python train.py --n_layer=8 --rope_base=10000.0 --init="uniform" --init_std_up=0.02 --grad_clip=1.0 --decay_fraction=0.875
MLP neurons of a small language model. Each row is named by its layer, matrix (up: input weights; down: output weights) and neuron, and shows model dimensions 416-511. Each number is 128 + 24 x the weight over its row's rms, rounded and kept within 0 to 255. Numbers have three digits each.
Before each neuron's rows, "raises" lists the tokens whose logits its output raises most directly, leaving later layers aside.

raises: "ap", "ul", "ort", "anish", "as"
L2.up2197:079167101138121119177113113135092160149125097093168168122169141144087130097146152118141135131137121156159109123175145105118131107143140136155145136153110167094083151113135143108122106160131108117146113153125087138133155093138100145166168105118130144127154123071117112127120145157091124112
L2.down2197:156152132142113136151126157120079169141124106116146136077117123140168147136151165166115107106097096084118102120121171115107105099135154108147113141102173131104164111145179072153121096150137144124136142163139147118166143137153111133096134135134104156148144097114114130135142136120144111156

raises: "on's", "ons,", " range", "ons", "on,"
L2.up1057:108170116103161164125118085108152136146073119160126100123152122104141088141127102116111136139101155142131118106163116119113155105123107162098138156152130116145109136151094145137133135147150134163075142116145134156139159128124078126143087105139118113120181070101128145133133142135068110161
L2.down1057:100136131134156126095125114131118157132111124149158124135127106156147092155121099140107164113143122134133146200126113123101124122140143171192199133117129124101118143118157145143173091130138169116144114124140125122142104104155151088134098149144124124104115116119149111109112110158108129109

raises: "min", "ial", "en,", "en.", "in"
L2.up1848:068157151156125120113110155155116141153126113118147143136136156129103102167111081149132129137112130140149117121137179114120101089129105139194144133138115125111134139132116143133119130101161135115142134119127084140112103130168092118167132105110148144132123143132122118092146172090135102153
L2.down1848:127133143115137121138105128177124116122135126090165138114128138125149087142148076111107147151140121125134100150104115108110103117125104084163148143144146095124156136142134135104126161077157126167163115167116113163104064155135112145149128157141182169105104124163119106103109137132100104121

raises: "7", "6", "8", "6.", "9"
L2.up1417:164149133178129132114146101106133171145135115130134121114118060122143143122126148157140103134106139168121103112150087142130107150078137128109118097153124172131113124125157144130139154127114098147091067115089157092143120069107104172153136124155122149118144148140147129107085095138098182127
L2.down1417:132099152158160134084136121131123121148133120078131149103134115120132156071072145150144161100128170153114130109142132123138127157117175162110137106157105180126125107125156108127143158112107172105133098095110161134151109131134150121137083117139156138124139128158108150122108121156116174155

raises: "ive", "er", "ed.", "ed,", "ive."
L2.up887:135098151146115136139107106148149160167135147100145149060132096100160107142130138119125142112157090115134083137131131143155104133122119141139124100136157115119103106106124163124134120186123126148107111111161120136121133101108096148094112097143131160119123151132132106135088103115146114110
L2.down887:135121143122139088139105100103128136096146138163097155167138145116149094197162148103178133103130162121113104105176125107148164132131129107112137141140161126106153103110121135132124139143073120117123123103078130128138110150110081115138102150095117123150119060151094136122099156111132109142

raises: "q", "ner", "ja", "na", "hes"
L2.up1190:118105129105135102132125084123131148180101143150130150154125106100158150113112066163169142166145062114101150114112121133110160175140153103117124157085154130127107091175122117182126133128130127087122104145144121155125090151150160132099142106123108156168139153149128083134138123121124156178
L2.down1190:144128083138113125122155117126116155150121162125107172118163134161132141139101130160168141131135163135147133129125135150071101132122128146129134139121150168129128121154130086137132101147131122145160124127149154131145142119099113100138104137142125127112155131121082132161167134090090109115

raises: "s==", "s;", " to", " wing", "s:"
L2.up234:139155112135127118155119131129154144127067131147154139054131120108129134155126085090127128140151109072127139153126128136139135148105161120150148129129091152105141157131117182098158132153166133163136096119109092137105126105142116105137147117099129174118159166095153167077096107137130139107
L2.down234:130171121127121115139158092125161131145142117152144177152104212147159141147135140078114098137115139123108160160113123121108154144131162137157122168080151087132118080159129149134103115101143119113177101121134126130153137123085113114123083138126124103128116157138106169091104162149114089119

raises: "ram", "ras", "im", "rad", "rum"
L2.up1274:108141114109120143159094105139147145138125108118098130115137114145145137065113088095134131095089128117130126111161168141154131110110091132173156086102093090164124169124146146133154076137160140136151155084121145103140101111150140162138152127119131116092128111143141153166112122084074171081
L2.down1274:117137105122180177174185076093157162138073113130104060156103095162130113091150101123120138120094132107140120112160143155124136099105063130105155128088125132137104146151137072108124169109103154113145141089085094109119162161138129145126120144160106075102140134126128147144134049133124163160

raises: "ing", "ian", "ia's", "ia", "a's"
L2.up1326:149129146134148116120115125142114129170092123128113141104154124080131120139147104172177163112154087145124142132138133135108079129117126169131089141173122106119106121139102144160143125150146103144101165138136150185119159104135087129144127117142132173103162162141160146116128128150103152124
L2.down1326:146144111114131159107159136156102122139125158096124132163152190101139096096144136153160112136129158080136075092146146118133118164119129152166100146110132160121142103080110113140112123128149134149142151151100134118142097167085108124110157140116179138113093150135142162135139129124142137097

raises: "que", "ma", "ls", "me", "cia"
L2.up654:155129141174121103120148091137106131122105118121103149068112108126109141145136134139119138128107151172156132126142126112134117090143157127137137081117145090121119124141120172119107130169137075140138084143118092156098103097123114109150099091114143107140150136138164118110118135120144111077
L2.down654:105104128160086136126124088096143111105118125119141133125103171143117136119105136160120163175070122133169141157114126143111111081124164150088142156117079121097161074127116135113107128158158094129161085125144119139108121082119127132133133107145131099132134131142135102153086135144163090140

raises: "ia's", "e's", " parties", "oor", "ones"
L2.up482:137158114156157143130082132110126135106108115126150124140133110120138149165113139098161145095171087105087140176113119158135125132115146117141152089158152171096143126170103173140139097157127094138105111106119099151144149067164128175162122111144127149116123109131173148132104139157082133097
L2.down482:101121115128152115127147145131106137155160105137110169142118113142151167130130131081117137115187133097159168149142157124109151102108114093167136143160165139100150159188122115132121105111165130140146140099112075140126127132139117143171146119098121141119111094158161122122131178146136087130

raises: "unn", "up", "é", "ud", "ün"
L2.up855:172130146124129122141120115139103162135108128157160115107113121125172167147113117148127116143141098130139173118136142073145134086115137155118123114158131146138122113162176138163126137172107128129144137114144130160148139152161136089148088073087131150125136145120111144082083093113130118097
L2.down855:151098134145136167160110116106153127100137114118127086159114188144107144141136088150139146176112123128155106135183155100123143098067137113092130121158082146157177116143123126133166145126129166173152137104118127101121102139129089158106126137116143161147141128152153154144149094141089128083

raises: "ster", "sters", " leader", " member", " members"
L2.up1525:115156115176095086139149112139142110137097081123100149143143134066098143125137147131149103086084105072149113115140144113148146133109147140161135147147140116128116132158127125133109132153148145091145124101117127154103118068142120128137157108133130091120123089115125117127160141120150161099
L2.down1525:149147098140160095127115122133153116135158133118120108115075150118137146150083099085108115178111156115148163179079146090082130139116105114138119113162110143147111105127107123128127130106175135105119110124106144141126180124106169105099117133136117100128154115164094119107172136134177162093

raises: "ute", "res", "res,", "ids", "rid"
L2.up529:138152115121168112142101117103113116122116092105155184099113058093134160160145101157107107112130105168138086119182097128148136125115087153143125119110187158146128127152122140125128139097132130147154157066095143152112122073152145126112130099130103146098121136080138129124081123142164134161
L2.down529:132168080128146154156162114081137079152137088081117157144110116147138156156111079111134120099121118147126114114137122125149119116130076127091133122130150117152143107163131105137153157098115151150141152076127173137098122138178160154118128148162100165120120136127113096123155137148095124177

raises: "us.", "us,", "é", "ered", "ers."
L2.up465:143136135121108136108105136102119118166116156107157133133139086134180110113159111133139108111139048121119135120133147138158131157120170136102081143175122130154127146151132102128133147157116140124146108137128162148131123090132108094138111117100109140153093122150147131140115103166122115114
L2.down465:119129082123087120118101126127138128153121135060127152138106127154130128116142137132122136076149096157138106111137181120127148154122121115117117153101146139118118167134136091122138135146111127150162122118144136121141142091132138134152099133089099109116093086173108152117158071130171107102

raises: "ost", "ys", "ass", "ly,", "y"
L2.up442:154097106109141136138118036149139127084138134120158094099144112107131143108122111113115135119126090111097132111139048142116136137109154089112123118146152151127071131109164135120110123153190120129146122146116122139171147128111092109142134122084115128163135105071113159138094118157159141139
L2.down442:131118110096160147152158113083127158104137130095087132143161140141109139142136101131095137114127122106143122126117102148125132078091162128095154139149160137123116128113093126169139101110139108102119134138149161119117119124132086130133110151089132087104130127114119133167161091105147134155

raises: "er.", "ery", "er)", "ers,", "er,"
L2.up54:176153146149097138159106134111159156171184124135118153119128105144152158147116163103128159159114167129131136101180130157140164121147118143158193170137108169146123128137161128142105116122096080148095139088152125076112128054148102115165132124171136157151132107135133129106140108081069104149
L2.down54:120122074118164169120124108104137139126148148126097113166164159194157153129112152126098148087110110128119126135130127091139154117109096131098108095143163146093116091142141146083105137143119090131110150126121092132080118065158125113097111122126116134115144162127134112129154132152131137137

raises: "ores", "ore", "room", "able", "ant,"
L2.up293:161140098160162105126079113128130138136126114145130149103145084151172121129141151108123134119146172171150160137136121151160108123145121120095108123115127126102136133137135174127115155160143134136143152129127116145152150144138059153136146118124111148114170146126186134102158135117129138094
L2.down293:084097140101156110152115087083108153099137107148150116088116156130154153168140120142090155158136159117142151133100162131141135095154175156090148089148136117161133167143147142124100122153143141178137109089091134154146119148149135133154118111147141148141120134116144082118130138095149169149

raises: "ement", "illa", "ably", "ed.", "ed,"
L2.up1618:147142134155104113147097114150159156177131147159150178098113127120132145129127095116169121141109093121131101150139125163135088149124095139146123128122138123139100126076108189144156124201166108160117136153132140100136108117107074110159127124141127152133134125145122136116098125127165136139
L2.down1618:134120117098118094156142119120140105113119104157147131116148114129113129133090117099146141108171124123156142121121129132130121154104139090146124149080119100178135135135114123133112158113126096144149090134090125118136123112159159162111123078203132076129154116107121131147152143148077098123

raises: "ure.", "ured", "ure,", "ures", "ure"
L2.up1772:132127133160129135108155095174174134195123132159137143115126104088134170144157129135134106096104127149111130133123105148165108110161085150159144105127123139141092141134121219145117097149129088156131103106103099114135141109115142133131122087141105143115115136115163148123134119093131116136
L2.down1772:144128176134160141109120151140103133125136173143149071140117144156136134165145120141143162125186113103132162137125155130156126142107147143123073148121117107102161131153132095149125174097124159117157104083132111124090140096091160159144101092102084118122164110148156157149158150156149114100

raises: "0)", "2)", "A)", "entiary", "ic."
L2.up649:178162190132141164116102125124145157101093129108120116136131116145183148142079082138121105099076082172158149124157170083116119120163135126156107149153104121097108127170128146110126102181158107126126075161117110201142210141165148139184142129129110126159110142110124087121113076157143119079
L2.down649:086124112138153157125108116158122121112098096117103111101108071152141139120108093154122142140134107119128115109132118171092113146139142139149128118106117104126146116101146121138127166082150154139194048160111116108123129127116145153118153108108126099115112139164120172141143098142142146100

raises: "ant", "able", "ant,", "ators", "ants"
L2.up1808:167113101166139144131102113176156179148133120131144110115143060134192133096101143147131137133145120125132145119127148162175129128138144116119169146142134099144138110132129123110149113128166091143159104099121140109109116102147111110160126163095091118072136145131161176125163154104118131103
L2.down1808:101108117175095134139107137108117117124126104135104171133114134112179134129123133176130144136175135131114168144107177184152133123127121152117126180126129137141134137121103104148122129117125156169168118146132112136138174108136184137141116136146156131120099125139140145108158153180106134110

raises: " time.", " ceremony", " time,", " 2020.", "ly."
L2.up1061:126138124168133146130121082135123175130067128162140120141126130049135121167148107134134120131102127125115113117115099122105152126143172164140114168167159095127132151119104136138148163131132175147124124164091134118116152141151152144148080104124099156121173156125141124089088126119093123158
L2.down1061:115140120136083141126157192066062141097105128087103168150094095187133156141150135145140121159133165126128103142137156147120125088157113128127124143113118114133139115132131153135117158087122088163145121136080160075104119121151149125068103137117161145161137155140123116140112099130143087172

raises: " it", " his", " this", " it.", " its"
L2.up76:099119139148114085175127095161153119117106131138120150125119154136144151152158100113146147133102120108188108118154138147138152109166118151138109131149118142172096121131112152153125139095183095119150137086122157157152115135137145121159133131119110183114131149112179161111102145144128144119
L2.down76:104120146169136157173126109170163121116146111113129142188138171144133108130129098110081111111089103158134117119131140134101121106108142102144133134142159146133142141117144169144109108155130161161106140094098129139140130156104161143129152103097099100161133106121140148091130199158126105140

raises: "ues,", "oi", "ering", "ue", "ually"
L2.up556:177099132161117116192137137156124122160146116132067128118121135094175157146114103135150154096143100143151157143136115094106153123151118095123109092101130122113121091124109121160114133132140111088097118119131135136114126098127146095143106126163141162120176150151156129143133063095121079139
L2.down556:125116123100172107166155142171156122179120122156083136117150109106154135140113146110127163074192124114112105155139133113100103156101136126133111174104106138140111143142132152132136109119133122119087097100145106111127109125180146135141129142086102097101139111160138125144113136143112131111

raises: "iy", "aja", "á", "é", "aya"
L2.up1929:155113150121153100142154119116131164128113100164129138150165083112105153134131141075134101108166129122116115128103126116144113112107104163159106128152141098162115142103125136112155146095151161128092119111094141061127122119140162108089118108113091172163126127113108135119089094151144137118
L2.down1929:102134080111141140111158141132192173114145099109128114150160152150103132134146105119122142085150142139120149134182159121119131123137143109108114105121140132127119091099105126143126178108126167163114156142090169077141130191134163113114132133089072131106135144158082139078109123149138121136

raises: "tery", "ters", "ter,", "ade.", "s:"
L2.up387:130154092174124131117159083093139095131117100130153103076100110120136139113157116089137134100153087117117157143070090113153127097102154134103176092151066127146107128173108142123151102151131086138110109109082138109149130107128096129131145135124150135129106090110150130142128130162123131158
L2.down387:178143128088114120126122134126131135181112191070095099088074100099109136121144099140122118141112116138105135130047108099104137124154116142140153131144144083147082116165145103139140122098125127150118129160116083090136092135144126157110091131132162092113120133093128106129119125116138136205

raises: "e", "e,", "es.", "ity.", "e."
L2.up1549:170101170151148094119083135167135138107105135139103153116180122142122156179120116126117136139120122141157162128156141116095113138158117124129110139143157165127118128120139150148128174140141115100133126151128153122089117104128138133120119100127137184152164119166130118111105080114145144073
L2.down1549:125133133131102152100134182131110091131138129116141138114106142137112108113099166156152105086106108152132181120099151103138137118152130169100112127130139144127146102133138156122141116123142104153162138116156104139154137118091138099090104131153118115128071096121112117098127140172180141124

raises: "ian", "ia", "ia)", "in'", "in"
L2.up515:143108163157191135157073118108118133169133106111096158105087106143122134130144161146165109077157116137146130130169162120140094137121120162133117122146131142098128089099109185095122109110137149107112095177126097124129132128106147127125072118137125107149167177128124140130099137122095106092
L2.down515:153129118161128140119148125154137176134146134148069098126167138136110088122165080107148143100122148109092106100145110147116134117113116117113139150089100113152115101132092075080124141107100128123145122159089103114135134136110111106130136142123104137102105083126110128160142129117123132116

raises: "i,", "i.", "i's", "i-", "is,"
L2.up1787:129126131128149122127129108138159119150125107114167143105158084085131131151132158121153116100121119146143107131139160143175112177131085146174100124136148157100120173143134157076119116133147140143115140151089157105137134109139111162131129152175140146121138104150159103133117134135112090127
L2.down1787:165105121145132116147146114084183181158081110145101114148110118128121155126148138131143122115137125111121142134144162124128104106181100142107108146109146105136098157180115120121132140105131188123104161143084165083140153154135135135157124114119085160123064137130096088098168107076139097126

raises: "te", "to", "ter,", "ters", "tern"
L2.up692:174133109157164166143156101121148115143194138095107134165104099141153134111160090116116074138131140094139140096144104111100179148167099095140119093107154079158146119148082137111112156142114128122123144136107124113114142109125120135114107073134105128089134125147169113162127136127081151111
L2.down692:152144119132142178146134153145128113115103129127107128155086060106111173114140070161127120167151165141149134105147150108113164104114148082147119093109157085121178095144131113124101133130132119099144124112105139105155049108134095122134141137129133092110085123109155124186159134127112104131

raises: "ior", "anti", "al", "ally", "rant"
L2.up1950:150082131154129084086131106138147160106104121142110149128128050094111179141140174133189162097146135125139118144101127126106122154133112165148115114146161101114119150118121160133112113148143091127122156108126125143163165136122134125110099111119122112161112128155156130113122122143140135139
L2.down1950:095089162119116101104114166077133128122165120096099131102147147129127107113111092138152125133115110071115138127128142136159107160094160112132118129134133115125098085118170133114154078145125101128142106122100121123079160061134143096104139138090123107155155116097149131169108147137144128107

raises: " the", " its", " their", " this,", " them."
L2.up139:163166118106133123152124124166155108100157105190116145117161116158106106144154145125097149114133103134140147153124136111151126132099099145141101109141120194121090129143085149163080148136103090160090128134155113139166140103168152115148133105104102137108116099146160179134097126117096154099
L2.down139:105110157148161121163154122111141135125108162133128131129110152114135147157131152137169136131146140094145121119113129129131148120112111124167121167144125140130143138058121134152124103167083111115129107133147118123146129129138121107154107108134160079168095137130144135135148136092135115133

raises: "ch", "ary,", "ary", "ely,", "ch,"
L2.up1114:155125120148143142144114094180176131147127155144101165123099024096124123091132190129139140153172103123126081131097122130150123086114106126129140154129119118172166155133152158083116122124121091141145110074114109159141156110175131127154140128118090137119137096144144167124131134142107132098
L2.down1114:149141119137115149114120124125094103128127136108154062120141142125116106113140114120110132133165138138164163116152134121116127122097116116077149143093132072168157154178150140116102129108127129125176116115084102130152139100119135145122163136110181128131126112127079139171133132099085114101

raises: "ying", "atic", "ate,", "arch", "ify"
L2.up211:136096127103133137157109134168152105163115086133126134107133122148164135152122102126111087132131094163153078164104038116098129156139132145140104118099124144124099117127136105145173151175168151118131083125093161103129111150166158107109154110157122157170134108132106173131117081164125154156
L2.down211:115148124115120122112109114138110153154123141119151051133133103120106149142132086108130141118101128128138156136114130110125142089150144162120095128125106155107127168143146108163139085123148127114128145145155150161097107154101132127098200158092130199167125111141107110148127133129135148126

raises: "on.", "on,", "on's", "on;", "on"
L2.up118:125153194111150126121131095117152122169067133124148142160106149124146137139141114118117116136135112130147165140086121123120097125114113175133093141056093134162150154138140138144104152125176092102147159119114130153094090115128111157115155114132110133144128165086119124121093090141100138129
L2.down118:081121083176147114105147115121099147149118109147124138149110097114121116139139106158084126112118099072105105143097119142109112127089137158147096155095122104148114148166117116160167112151145177132126099122119154094093106103124157106113130138167088128154132113092153138104094076149128131152

raises: "ters", "ter", "ter,", "ía", "erman"
L2.up1334:127101139103141101076118116131148139107121150116126114139105149139133131119120138155148110143133116150155113106146137126085105149122129122118111120135137097139139110131156167150136133172118083090093122156105106170135123110140114171071128115113121100161095163136081119144165119122076145171
L2.down1334:137126127097135155171141122144116129065143138103144115155064140158112175125162111135125146153140082092166087106151163167123125133075191106093125119114155074104133124110137123106125102119091110106128114136154111165146094104144141160137161116112131104118123100159116140134130172125127135123

raises: "ah", "af", "ay", "ak", "aya"
L2.up407:145100137130199156138113146111146127155114106102156139150096135105115158148142147118144147125129155141134119123125112133137118124155104169117127109144130122137134135104101161133129146142098147200126135124107117136111118113107076144138117129137086117138112119136085123172140109111145140129
L2.down407:138165137106153119114140155129143115114154128142130113129152093145111166135107126112119135143145140106128136105144125140115113107119141104139130117113120162123151111096136118126106087166140152092088108119111153113172158126148136131131133156123142166115109138124083080125125124096159100115

raises: "back", "ing.", "ing,", "able", "ing:"
L2.up1348:116127156099150197166132105121112102125109119112094172115150102135124145116140131147082077116104145100150125115122145155125160114130142176180151099119128112137137160125083119051149137153116125158074146143109135149110123090113097112109094145133088119170124156139151131124138116114122129141
L2.down1348:138107139091154127156125141124106130130182108146088142117126114103124117127091117110139093148137153123143102137150144150098095105157130102125114106096082122130113151115094083117146063145109157145142130169137150102173099133120129131145140090165108098138109084151116100131145107131133153175

raises: ")==", " production", "oys", "cher", " produce"
L2.up695:120116122161116175124081116145140130151169126111119144092121065094130120103167157125098132130121150119091129144141114133137143134148107118103148142125140146157134094106135127101175151105167157148122143119147112158137130132138124151125112110143108072121171134128144132125118096153087078163
L2.down695:104108096153136130123107141119107106133143139101104114137146147112112098102121117146126125121137120129110138151094148143146117158185164141104139084130110152132130097127132136126130123126077141105140164164153120136132108138139134108135138157128132135106131146122135144132117127122131119159

raises: "inus", "in", "i's", "i,", "ae"
L2.up1951:119128136131126091132106127145140130134143129131160156088137058101133210152133115130157130118105119116126119117137120131131070149138142145160125121098094118116137156123129148104117136143126146098113119093130131112106093116109127080113122109138112172146108111131147171129120139128121157124
L2.down1951:125151113101121142110094158142126114118099148105113113111115106119100118154124135152139116134125141122108183111124163126085134100176106127139122147096119112121161153097135132132108110102093136144161118093125159128133091159099138139109136121126138191130122130104100123144139148117151121138

raises: "ing", "ed", "ing,", "er", "able"
L2.up579:115113087118149141127115114154116143111088147177079129116169110140112150111159099111123150119148119159164114144148145137154193136121158142168138088101133121118167140095109172134112127152116136147139115110119101127101122109117125136124125128112139147110104130095146104118142102148126134173
L2.down579:164128119133119120154142144126168173160177130124072125140115182124151107135061126144119125130096158140113124138143123170083100088119142133103117162123084094130101150116121136160129147053160124097103151104112192115142115156135120110131066115167124123146121102144102097135121142091152115124

raises: "ic", "ured", "ain,", "ric", "ures"
L2.up2117:123154105151148087131091063126075142123108115126140161131152096122119208099123148119108120111111108136151114142167133093138099114137108145108114111147148158168134134155135161120090107108106112123130098110135116144098178105104114126181104085106104107112143102081130110121141105095119095118
L2.down2117:133134110142140135120118127108134096162131115125118151146131123091085142090133122135125120122135059138123094113121159152137109128107148132090094159100140172112123081139130137142122130133118163134153142133119118155130165127091134159171158137106103089103127128146139132174128125137115062141

raises: "us,", "us.", "ess", "us", "em"
L2.up453:146112128071119128119133084104133146117128157114128141131137091146185154093092101153137096124101115166132096151118141098112075169110167125140098158152087164131161153138123130194129158134174089129133133115118166143156135134139082123102108083132138143147098154145126153162089081099179139131
L2.down453:117129181102125121147132152116139124149130116112148157093159073120131147120117138144122150117106102151139131123107172108122119179110094114143114105156116122139137112127074172146123133151107137126152151150142136108169162091113125153148166117118154137123105143113136126140149127149145162147

raises: "”", " this,", "ted", " that,", " there,"
L2.up2123:116116114168115147149141061124119126110114150110121101104132114104127122128137139152168114101129120136154116111171134129165115145105125140180142108126110122114158113107122128123141122136135117149116110124099096104106099103107101175122184126130111133191101154137136141106139122129115124111
L2.down2123:138156146110179109166116083099152124103120122113125155123096168128120144032143132156111138127130101145137082110113101143166136185161117108124094090141112131119128163128112132108155119137132129100083107125128103108146120133112117165089131101085127104115138121137123138092128169110138133124

raises: "ama", "age", "mond", "ce", "ages,"
L2.up1871:114156159102099132104130121133190114135119111079118129144129100121131141126116136130156111100115165129153081145122114130146136164122099142147128103157128137135092122099158157151093125149112126118117147099092144126125178125165162149161164119124126161157149173120119138136179094166071157155
L2.down1871:082156165089123108135117125123157086147111114127121150148121128157097137150146163159124138140104183154171117134130142160125150104110140115125122154118132127116093098116139162144142122131143130132170152095104117150112147145142157140147113142132104129121158127159118132142149104147118144145

raises: "h,", "h.", "th", "th,", "-year-old"
L2.up871:124155177135139076142130088155121143170086130133154091139127120114093123182126164124161130151118129156147129100144136091114117130129149112164134126126129132161125136104114119136129172111112124146118074140093124096148155124144113175160136112093120187064151114114090146123115132128079139167
L2.down871:146161105118128108144130144139126160075129143116123174122115113158136131109172117137144150085129159106133145139105158128109119112145115126116096139136106133105146153132174113137116171111109145146123114092179128158103104131123166116149145157128061142133140095125146107099144141136176113145

raises: "ft", "gr", "ap", "vel", "ago"
L2.up1493:162142132120113084097083132174136138183100143134148133114115156156120113095112101133131125126133087125099154177158134139087160177122124132174108158154112151096161160152175152134124117145160079117105106135110166137169116100111150162154150100096097172067090146140130149126129119121095148110
L2.down1493:156187106135081163159127147133145109191110136102140114120088176132126120113131124146112120126140104142137150165126116127121164143098142104143130138147120151126133139139165113147136074122125123132121119128156147179147128111111139145129123139103131127109136133145114139144146130085125143143

raises: "s:", "less", " of", "s.\"", "voy"
L2.up295:150159105115113139140180139151107146106122085148108145119135094088136158099178118162098127143115084100140117110133135117144155115139136147129152121124113119153135111106146139089105124113103145139153145100141126137132155150132137114153184134140091144093081148147147136121097101148147151153
L2.down295:126117159113119103137152116129121131143119112147133083098124155118119133152081133138136152171112144156118134130096112101115121122134141096108118125111120135123133134103139103113118095123192115138153138140149150105133151109118131125107155171146144094134146159095152086121139127137167165180

raises: "ly.", "ass", "ly,", "ab", "erm"
L2.up1317:141127139100125167125136092126088131110100105112169153139172118094107136127166156130118102140142140101137091114132114110115133120125096137136173138179146159129084170168065136113106114117122079146164118126123125144106156131125108099121101154122069136151141141116120104103124079146145134132
L2.down1317:148117112103120081077120114125120071126126118108166112119124138167137148146138162129099116126123118099134105155085082178112157131079107096102130084177129149106119124127143135143112077103094131083117067137103107139111105120155119134165126136121154134122102132154121116147158076121148118125

raises: " its", " their", " time.", " time,", " a"
L2.up2110:147149155151098144121108103103132145121105137179157118147085104111127095104141146142137181112129106142146123148101121115126083150100103143160122171136117165064098113107132179131134170133155110134099122156160123110144159091194116132124147135118106170116159172115133117146090093110111113121
L2.down2110:131128120145103139139116160128124122128129086180107096203120100152123138115132173138114135116158096129155087149153146110147147082160092130134134143104102134127118125071162122143106141124140114108132096086123132072146130146161141127092144106134172178126125182130118131126113137132122111144

raises: "ters", "ter,", "ter", "amics", "iti"
L2.up1809:143164117166142127132131100106106126144125128139126115130161095080129142114141122115096131096166104129197149096194124107140170127149157128165110117130105121136138107153122166074114175128107124159116152069134126113152137128113101117175159095134124139157142153145154120151118119161125132112
L2.down1809:179154111124132124138106114123164123144127139134115087140124082134128142160103116136122137084184119156156156121114137115135109111143109133133126141088148099143129106138167163079134131092105114105131150103139081118145173081187089125127109104168140127154141135162145128112113138094142091062

raises: " it.", "ered", " them.", "ry", " it,"
L2.up1774:132156113172152080127107129147100097120115145112131143151155143120124129103159107129142157137158108116161132095186145122143129151135183102157124140137134096174108177145133137152128146110088142163145099095159113100162139112128170108154164085161141148123127108163167090137122138126137148128
L2.down1774:100099105173148149156117160166111159147107122142163148128100122121125104126184135107103091101140131149109123135166166132105149132112122101125128153130151133164140126118118134142133092141140135105136105098139085124126107149119167146100148108143134088142101094115138145137099121100143119144

raises: "ers.", "ers,", "ers'", "ers:", "er)"
L2.up274:125178134130139117130111145118154148125145145170136155092101130136115163158131147117189120105154098121132117159121204099136133153103104150139129154144101132120112141133157162102128111160108115091117150092158111122131096054150156134145141109124097150117153119117165144130101128131155116150
L2.down274:098143105156134150133089161165109176109173114135128132135114121184137153146045146135108128112171076130106132107163167111135131176119131130122103134125135098115125146156171116167117106131103107146120124102079115119123099134095121147121113116162139111157125177153121140126132146138138141142

raises: "ient", "der", "ard", "nd", "da"
L2.up563:108109150116133122123127102131135104156155112092149145158098126070127124147110107165099107115127141133133150159109109120117138148159144124146145118098123156150138151133137128124111139149163114140131155143151192111119125110178107116159132117184136126129102142113089103124079096120079138126
L2.down563:098133128107095143115108092112158056084112132094152137137118126126114130121074122156088132142123142126158127135102124167106165133139102166074132074122124119126116112119162140128123152154105098140172118166135168149138129118128109125127128170167128130138092162105107135118150119119130116134

raises: "ings", "ing.", "ings.", "ing:", "ings,"
L2.up166:144136146087165099142124131175148121132087086103098171151153087111157168128186134113108123127118130112143089110143134115158162128134111204102124125112135097142073146143116144146119156151097088097088126135105106138123130143141109148129107147125114141112157198141140092180119140115123147125
L2.down166:144120072129124113086153154151153160151124112075089169092075117158126148091129127110160120169117120149139152156120145119105126128145091127130110132106183074095151114157113103107140104165152147135143134143133091103120083160126056103131152156118172123135141114097153111134123115135118143135

raises: "|---|---|---|---|", "7", "8", "|---|---|---|", "0"
L2.up622:163076101164159167129085093160133146127143148156121085129111094107144130117122103132153092119112148144119110115131091149113115150084142090176137125125125128162139127131137161089139121137115120114101124175127121135092099145121168115129121122154130133107126142134127112144089093124081116149
L2.down622:128085170120172114127180153168089130142162117129156090090119126083107144103065087147141132139088127145141119125162124103188160135130148116094149103120130117174130129117163134090126135113100154118141114115096070162110095109105112141150139125094142166158150111155162118137087144126114144131